Weights of a small GPT-style language model, trained from scratch on English Wikipedia.
Size: 13 layers, width 192, MLP 768 tanh GELU, vocabulary 2048, 6.55M parameters.
Architecture: LayerNorm before each block, rotary positions, no biases in attention or MLP, untied embeddings.
Training: a variant of Muon for these matrices, 442M tokens, 3375 steps.
MLP neurons of a small language model. Each row is named by its layer, matrix (up: input weights) and neuron, and shows model dimensions 16-111. Each number is 128 + 24 x the weight over its row's rms, rounded and kept within 0 to 255. Numbers have three digits each.
A block is one neuron, or neurons of one layer that tend to fire together. After each block is what it responds to, as a language model described it from the Wikipedia text at the highest values.

L5.up36:131136082143146136070078167148139121121076155135133157127142111111128148103136136140105147083093127169130132126162159160148114127081149119105146147128145116116108119172118159111153124120109161137094111112142122097118149109115118150166124149126130126123132106133134146128152150120080136162
L5.up235:158128126134140104182140096142157113128154130137109130113142127120117150119148092089135120158094116136141117099138139122080125138092150123131102143120137147117149143131158114102086095156186144122172154118099161122140103121139186189138134062081141102135150164131195132125160142140115126129
L5.up279:120131132139118118127110100167140130089120163141145128098132130185162143099075115157094115129126107142126113178105152131160101137141121160125117099137129183094127129151124121134133123124169102139127135110132155110102147144129127162115100095138165154156117080095131098129117147134116168146
L5.up325:158144121136160137127130182113139126097149168087130134115145144112135153112109147094110142164104103157161090153121140167104129117129145151114097168162154143129143120176130127116116082151112103105125108103145153125127119162083141174163113116126130145087108110117091127153126132126113114138
L5.up413:122155143149159148131126152151127142115100139135140107134165141107118132082107126146104090174098120147150167148120162115102137121100108141112075158103108152179135116153123141104166132105099147118140152104123176124094101152079144111135133090078105149128162082140144138139144144140106134134
L5.up653:138130107127136110130146162137124063109101150145135132114151161125156176141092131112094122147117155105108126095127169138145138129170145159098129160130150125134160123119146114140115095119152127120101161117153150116134099087109082163130137144115114152125126148116139128153115139153147125113
L5.up667:134143084120151120125138111101088161178121127147124148173146075089130130126155136162101121136076143115163044121125135115103068101106159115167120127144118133141120144142121150109166118150148139125073144131147100075146136125102131117123132176146089119109145128142114111159165128128110109130
L5.up733:158136114114106158089145123133136145148137155122127135128143112142139148064135130135085143159100119122141131131094148154135108122127117133103123092142136119153118141144067126144085146180110139079111096106138091148151134132030162101159122123143132114099133093180156117124165134146151143113
Responds to: Mid-word fragments

L7.up126:155143110062145147118152134101128171087107106146085151141143113112145094122139114104093149134125169126180141138110132112091114159137146122107133097127119129122133115086136163169125126159111111123175166141157141089112118103139104141136155157141117141135115134103095092144099149137147166124
L7.up380:143125132141143105095130104112165126126126149101111093112061127108132124121144095138132159176121121117140155148116131101179110123171091142149159152100134132113116152135126109094143133132130143127170086089144108100126144152147148138096110133090140155147146135110118144131104109119180171152
L7.up510:144118149123126153156132154106127148135161103106090114096150152147123128106125097128126153136092090125123115152111105110133090123129139109090147109133095115166137096130121139086133134164106092133117100135144141108141112145094143095149148129122108166125163102139090157165160144158096151091
L7.up614:123159109105120076131148128140161119120153151091106104102098116168121122141152107119118101115155079119140146172155149131167118122140165175131104085141090140101139127192127126154132135132148114132149157097094146086090138092123153162135124102118138095125118128161097122120107112101137137136
Responds to: Sentence-ending periods

L7.up245:158168149133139116104147116087155131131087117148148101125156103170150136147142148099147128150135159138081151124177120143122108172079141106098155136126124131112100094136094064101121116107147100158152144155126117145128141180184181150104147138127133113122154146122147125112146144117155136133
L7.up512:139120156114099099157103130156147152108149143103119142109130111124114185183147171104143137130143146125169127137128145118144120151173099127137156115127103140131110096165146138137106111117152090139133087127131096087122089112101174119131189150175105176113161111139144135149143119141128148106
L7.up607:166129113103137123164116151099115142101132126121151143130102119131132109151126101098106130157134111133157150155101123107130136143190130162127100081086145174143137105132118129126084163172137105122138088151140079124101167127156161119127132103133139149138145159110101137170120130126089106140
L7.up713:091133126175102132162103134150136103145166143135125104177114108127135108154123125137133128129122140126137110105133137152089121147117136126164098136173145100088154089115174125093088114143110118114094156139133147097084128083112128091131115139131182148119093174136111148172132142136130149126
Responds to: Early subword fragments

L7.up83:135107148119132126156183163147114182105124143118148109108162067127157143134172134118086151163134106125182133169110078083141117141137122156136150131100109104134105153113090156136115110133130083095179130109113085131122112132140137135095095156131127088111172112134121115161115111104141135132
L7.up253:128174123138117140122122126126100163168145171114148123121132095201157124157159150121111173171107080132145092169147106111126119136117096110143109153119117108078072125131089151138092113141109140148148114125178167119161085160117106117155125102109114130144122115100128114156114117114086125132
L7.up480:118105113146151154151109131152160128119081130103097078106121124151140115161151112113127177140157124171127110143125134142104105118104134107177086109113118121068187134118112105104129124137141117106102117148153126116107127146108115100116170154145147171125116146132145119109144080098138141144
L7.up595:153085102108100146134159133126171142112137063110142127114104121182154157118140108115121145128113079093123082139113134106113082124130121116095122119082114161122119096100120121144141132160140135104143104138129144093095127164142099104145145151112100132145123124115092119130129121121120126149
Responds to: Heading closing marks

L9.up259:150167142122129144152150112129134113112110086114112149113131115155139130121117068160132114116097149100133127143134124119137126144163164099136098075150096102162096105127142100068180105129116145110096143100124148145121124109116152144115176147115156112127125082137141154103121149190160129157
L9.up661:135134137087108137135125109119140124149097163151151152108145152133111095152156083113172149070102140126146143123105072131150176148113133145116133115173138113081121130093121068097156150117118186177147146118120100130139141167124109147139118175145120116151142114139181136090132109113115124105
Responds to: Word-initial "s" fragments

L5.up124:127158145127070108138148081129086149147171168141117121076084195104120118120128110127090148127128106129127153111157106118153122120146110076128173112113136132120094127157092122113146148111086152128130134125099174098096098126146093147112124154093130128105148136125100127116152111126130144143
L5.up192:125182118080138160150121112154088161139147174147128118101146107119114120111126109120131187129132116156140138092136132094141104095124119130097116157082135166103097132149123102144122140160147107143140097125082093114129148162167105124115127120092151161127151127143135145132149102151149082097
L5.up377:122127155115096157114124134130120129140113137103125121129098132112158120107140136122097105118121126139159123151160137123161113173143114115148155126076128141144127158105167163122117165165091127100121119154093081145128151141148079164138118173150159125147143093140118125178133126156125145077
L5.up423:144109132099149144138136123121078143117095140093117158122085128162112148129142086138095129136125142113135137158116110076168104139155130159139121140155148148086139138157109125115119149116118139169100137123127127144140121139119176117140147153111157136148104161156141124158126121140139171120
L5.up451:092135150101148118109123135122088134094147155127140093073122120133091098145175059144109103131147150103163145130112121092134171153144098128124104108153133139136103121122127101152077157123131098108134121131120089110151091160120136144155152145117173104174122131125124141116157162135138163112
L5.up519:149124128123123141124140127123099133161171147096138143147136136121108142109123125130127072130120111130115132113107125117124104058115110201133074125097127118141080174111132119117123145137147103123181144134105117123112081100118175109109142113148091129137098137142114146132106148142112111140
L5.up628:139126104084124144084142132073121121141138163124128100117154131117116107123115090099141120077093150154157114133158146107134103107140114144097140149097118125147099129114108132172083165110113122125138113099162134130119119124158165138108162149172090147146126122111138093103114125147127164109
L5.up715:139118102127113131141113143128112141130133161099121126094130131105150126107154121096114146167139102106106106078130155123115129092148154182127150177113088112069096126129117104112126113086083114123142089130138098088123118164134136146149125163129151154139142129119108157133129136127132098129
Responds to: Sentence-final periods

L5.up5:136141156127126155132141121166138128136148112097159130127161114108116114136139106153120134117101110151140142105119120105103123089121139112119120087096128111142139141162110119145125111123097123094148109082110129131108069132075127110108118132174113176150145133169079150096132131102121168105
L5.up112:104128148151118122122137167132134158108100129135083132118081108085129118128110084137111156118169128116093155151155169120110104158134117120116131109144141099139125140169116140124142132092150080157135166149118092148107096142145150157120120086113119119143146109120099121123162114115141121148
L5.up255:118151137148164154140164092115113115126113139135126148114091113141137128147175086095133151149121076095129161139135140091119122111057180154100159132117126121143115125141139121146114139105160138102164158111104139137141122157123116117091123121113119140151165110137121078159115101112133175150
L5.up368:096103182138130088143139115157108134128167097144085116069134159132154147124146187149143134141138057131147135092148137100153097133110127113138147181127150128146131117169125118119059154144083186158128152143110159117106129111142107133126137108118101123144139109080149087147133096151127131150
L5.up375:104118136154159178133134112125104173121169118153150114129100103135091143132099065075161124117147118145163145105127130124065121170105147146136105091124140124107125149094111089157074184135165121104158175123138105083143100151117138108132141121105149134155157144136142149134145103109157120109
L5.up495:098120165157132122148169082137140136138146156151120130091125115124142096131155100120146116146157120121159136104165126109091116123150159132137118127128155139141129128101112084135153143131113148119078101102121132126133112132077137087149134102159113131150147144135133119156160105098176134125
L5.up591:129135141136066123128107093163131146137149104153129091064166113120141134156165124148144150120105123138142112117116144104116134122121129107126137134150144115108112155135143114132117171120112132157114084096103112141119136143158114183110119117136166134184145105102148117137180091105132141158
L5.up718:114107167212134096157110113130113098174148123101161098108131133128132135148133105091125131093104104112156102139117183093157068141147113100129109092168115106115093129143142164107106132114108120120142155097134154121133147120120135138155140122135117080144124133110174149142117108120139089108
Responds to: Closing quotes and apostrophes

L9.up280:133161091105129091105130100120101098119120104115128124146131146098109147120129146124131123143113150120111147120101109112105125138124117152126110150139131140191149149193151128117111134126153108136128130122108141123114104156096107168112130178128119098110164086124119175150157084135093127094
L9.up413:120108131125135117100138120166113195136152164130103115130150122129145159135130137082129151131123097120131124137118134143128113131150165125139127154076153143107147129123143107110120141109120118140114134104125124132135111160130111145168145107153076131130160115082122110168145079101146177191
Responds to: Sentence-ending periods

L9.up237:149122111117166114104118127081166195132162149163152123094152114140123130096117108128119119087105153152164103103141170105132154111128162095070129120106144109124148117117110163139126121143143133133129144065094122114156156137103110155177139101116170075152122128082126164149168125118169134085
L9.up408:151091096102114130085125118126119107132202133142119146137134129132126129142154152123103159131087139158146155166133146089100141134128125121147114112125165150116159137132110128095118134151140171077093131104148135145142136093109127193136144112122159113094151146103118115107145118166119156151
Responds to: Mid-word subword fragments

L5.up44:172105108111187146108156133136137135100087176147189102170086139130124146128132117136138135163159119168119146135147159120068134151097133161117082125121108127143150145162101111121120142145091142119107134128119113156116113127110138145159146124084149143168146098131120108109134149124123114109
L5.up135:171156134155125132138128101142095134088082145106147117124130121117129121089142126114149104162112134101138134119103160177135129123179116167121070151138145148107104115102100131116132143101106109115126144106161120154150122152131139106135102155095160138100137139165158114101116149099110117102
L5.up172:117121139149132170139155120111131146138136139117108120131133082131116141136109128120160129136108121150144125139097104102116126128119165141143167098118105157090117188111127144123082125187110136119083115116155157092128100169133144110115119146158146129097147107101153120120105127082086138081
L5.up268:124111144098095144135139110112083124156129113139175093134115120152137143121123143123121142109150108123122121142148141097119102135143171160110102114116093129141142109121105137100147090135156155091122169085146126082130147101112162141100140130144117141111135129149070075157118098135171131136
L5.up412:154078111111127157145151120105118131157126162112170100109153099111093133120125137152102153140121094131113150138093128080116127102147094141132139143137142139119119101135069088119103169112131115121159195063114116110174129154118158112089166138117130158137153123146098093100136088119119158144
L5.up523:090126142148140118158150120128134116114091148134111102124142104123118176149159131137095096174114154161160141170106109163099117151138108115123146112113142116110156146161109150107095145097155155122100157127116118131118153099129137162152119116149169092131147115127141080130103161117143101127
L5.up553:114134130098107159129129156119113105112129130089107134135169099096090116095123133124124177145141123144136167145099121169155128173171120135124130171152144150093119095129122178144144095128162144177126139147148104117096115091090116149147109141124127159165108123111134118110133115122188156162
L5.up699:117111096091126150169133179147139149102118126133153098128147129129160132127143141152138118162123164126164124120078147090142135109099133136137109123091097131133115100166100115155145185090169124084173173143144144123098136124135120107100099145171129124164151161127103142080136117117148142123
Responds to: Section heading closers

L7.up141:150157141133148139100156103108136140102136101157113104118151081107165140152148156093125117102129101163131129139127144137078109130129125114112148138057137100146171085129117143157150140135124152132118168134144151133107127159118133147116105163137173154124146134120137166110134123136138165118
L7.up240:095154155116162135142133143139144147106178119151078107121123107080096110128113141119151132132157090152155112149106139110113127140125145125123156134123123141116119119114096145127091115115114145146165152140121105144134113120145132119161138164135093124129113125096155145093187102137157106140
L7.up592:115132121147150120091131152117160099116174088120123113125148139135151115122155103125107135072114097117132112099177127120090129146084096099140136119128122074112135150131126158173155144086117102130123113131101120144071125154110110129139121111145138166107113085130143150139135112152156098157
L7.up628:147125174146124136133153129182120168146105104088154104101101095117123128135121139121172156085147116173122112140169138104099156124123108153139142146098176110162118065148114114155167163105156104139114138141097125143076103116100125132127114128180097098159135122149112124136139131107133133136
Responds to: Closing quotation marks

L7.up366:101119111097105121123092140135125133150115135153149120178149138148101139150169131145104094175116104112147125183123158151129075114085114146104147088130115139066132141146098104133144139107108100113129131160127113144163155178101112185164144150098115120147148091142159134108146147192109104128
L7.up475:160095134129131165084151139099153160144133097117127105134159107082136107101156138137148139109125070102195118165130101126158172134153094116128120149114165153133135144113097113099122085133104124123109123119122079128174147154127157143101128132119150084164142131156123150108206128178151148150
L7.up488:103111148099151171123086121131171126145154122143108138131182123141118134107123083131128146117114127114161169150130110126113089136112107124107155158123169121115123113127084129119103137109121089109161134119128154143138115150115173122137124111114046146148154110161150187124128149116192152126
L7.up686:128158116143097111135117140141111145147124140142140137150160096102067158125098092169120105156129127119150163174135127124134148092095137147134147144138139126127166116104116143154141106127186130146122092109123113121142116121123118162113173118131133079116144081142112082116162144151139157132
Responds to: Word-initial "ro" fragment

L5.up136:144129118178167116164107099135067118128096125144125108105130129105064142124095122112110159078078138135166152123095174149142128118128108130138161181085190116164139119121155156127121108120162135141086120098148137090162104110146143136144133100151143130134133139113150104166148088149115133142
L5.up147:131126121138184126139106041090145098120132151155095144118113135131134128122115054162153108121135103126117104124129126177119127105184127158136143141155150102104114143159131168138097136120101125097105098148137102111060155123170146119100139119141125126085121122134171121141130189127144136155
L5.up428:105132102111131143128096112106127106155146136114104118143161169136149122142153150075124120089136135147115213104081146144186077138132103131151182131140133137113138099150147134120125108133183104101121109131095122138120173137091114144170082107101136130101120134112129110118152152132107161112
L5.up532:147116120151132108156139144166092123116102175102131150139158158127121122129125097127107132149107101147108118089124122120079088149104119133122076133107139141141092133135108153106129098079145151076101121123112139125143091189156100149124107142093148109157158107127110123128145131131121150142
L5.up625:111156177118138148149138154134110140098190134129122086086143097139101092157152140093170123117120083131171124105171111144158117142129137105135152123099097109107090115150119138107117112151131147095115098126131116123161107145071110164117139101125136095064165133113150119166127120185164146102
L5.up655:053157150131142145145114096122122143115095126141123111096167084127127163103108123127124175095166137138105167125109119113140126105107151134092164088143123120158159110132161144098136100134167107175096142127107143137129111113111171128084134107130142097092172123130120146118097115127153156128
L5.up687:095150137065099137164137100121127106111131158150124124111110066165155118115163092088165127135110124115136113152126150120154118098169092137129179138122126127158109137156163145154168130099158114137115154143140107118111137124136149161140111184105139119076104117157115127097143115133133117122
L5.up731:112126122160158136114081123128134097152104144139137112163106140151166129120115093113146146127131123134119088150122145134084097108123104161107138069099115082165073117111110188117156116094164123110163158150128139128101148115124128184095099158122124104154129133096164132112112161147164147149
Responds to: Early subword fragments

L9.up636:157111119091158108131131131097120147104134122126086091125124122155105098127085122135147096114143109126162125107192156107116120172163163123159121122112153100125109140115156078126104084098107140150133129126130159127120147122099153087146085102147113123159078124118161135112147137175147125123
L9.up710:121089152138149157104133150140137084106162101174164137159149105146154116164113089149098155163086116118142163157125154099136075132112117114132143133119121111124110110124133084106104121141143150122160134140104106142134154131088137138145128149158126125136138125167148133106116123102111105176
Responds to: Possessive apostrophe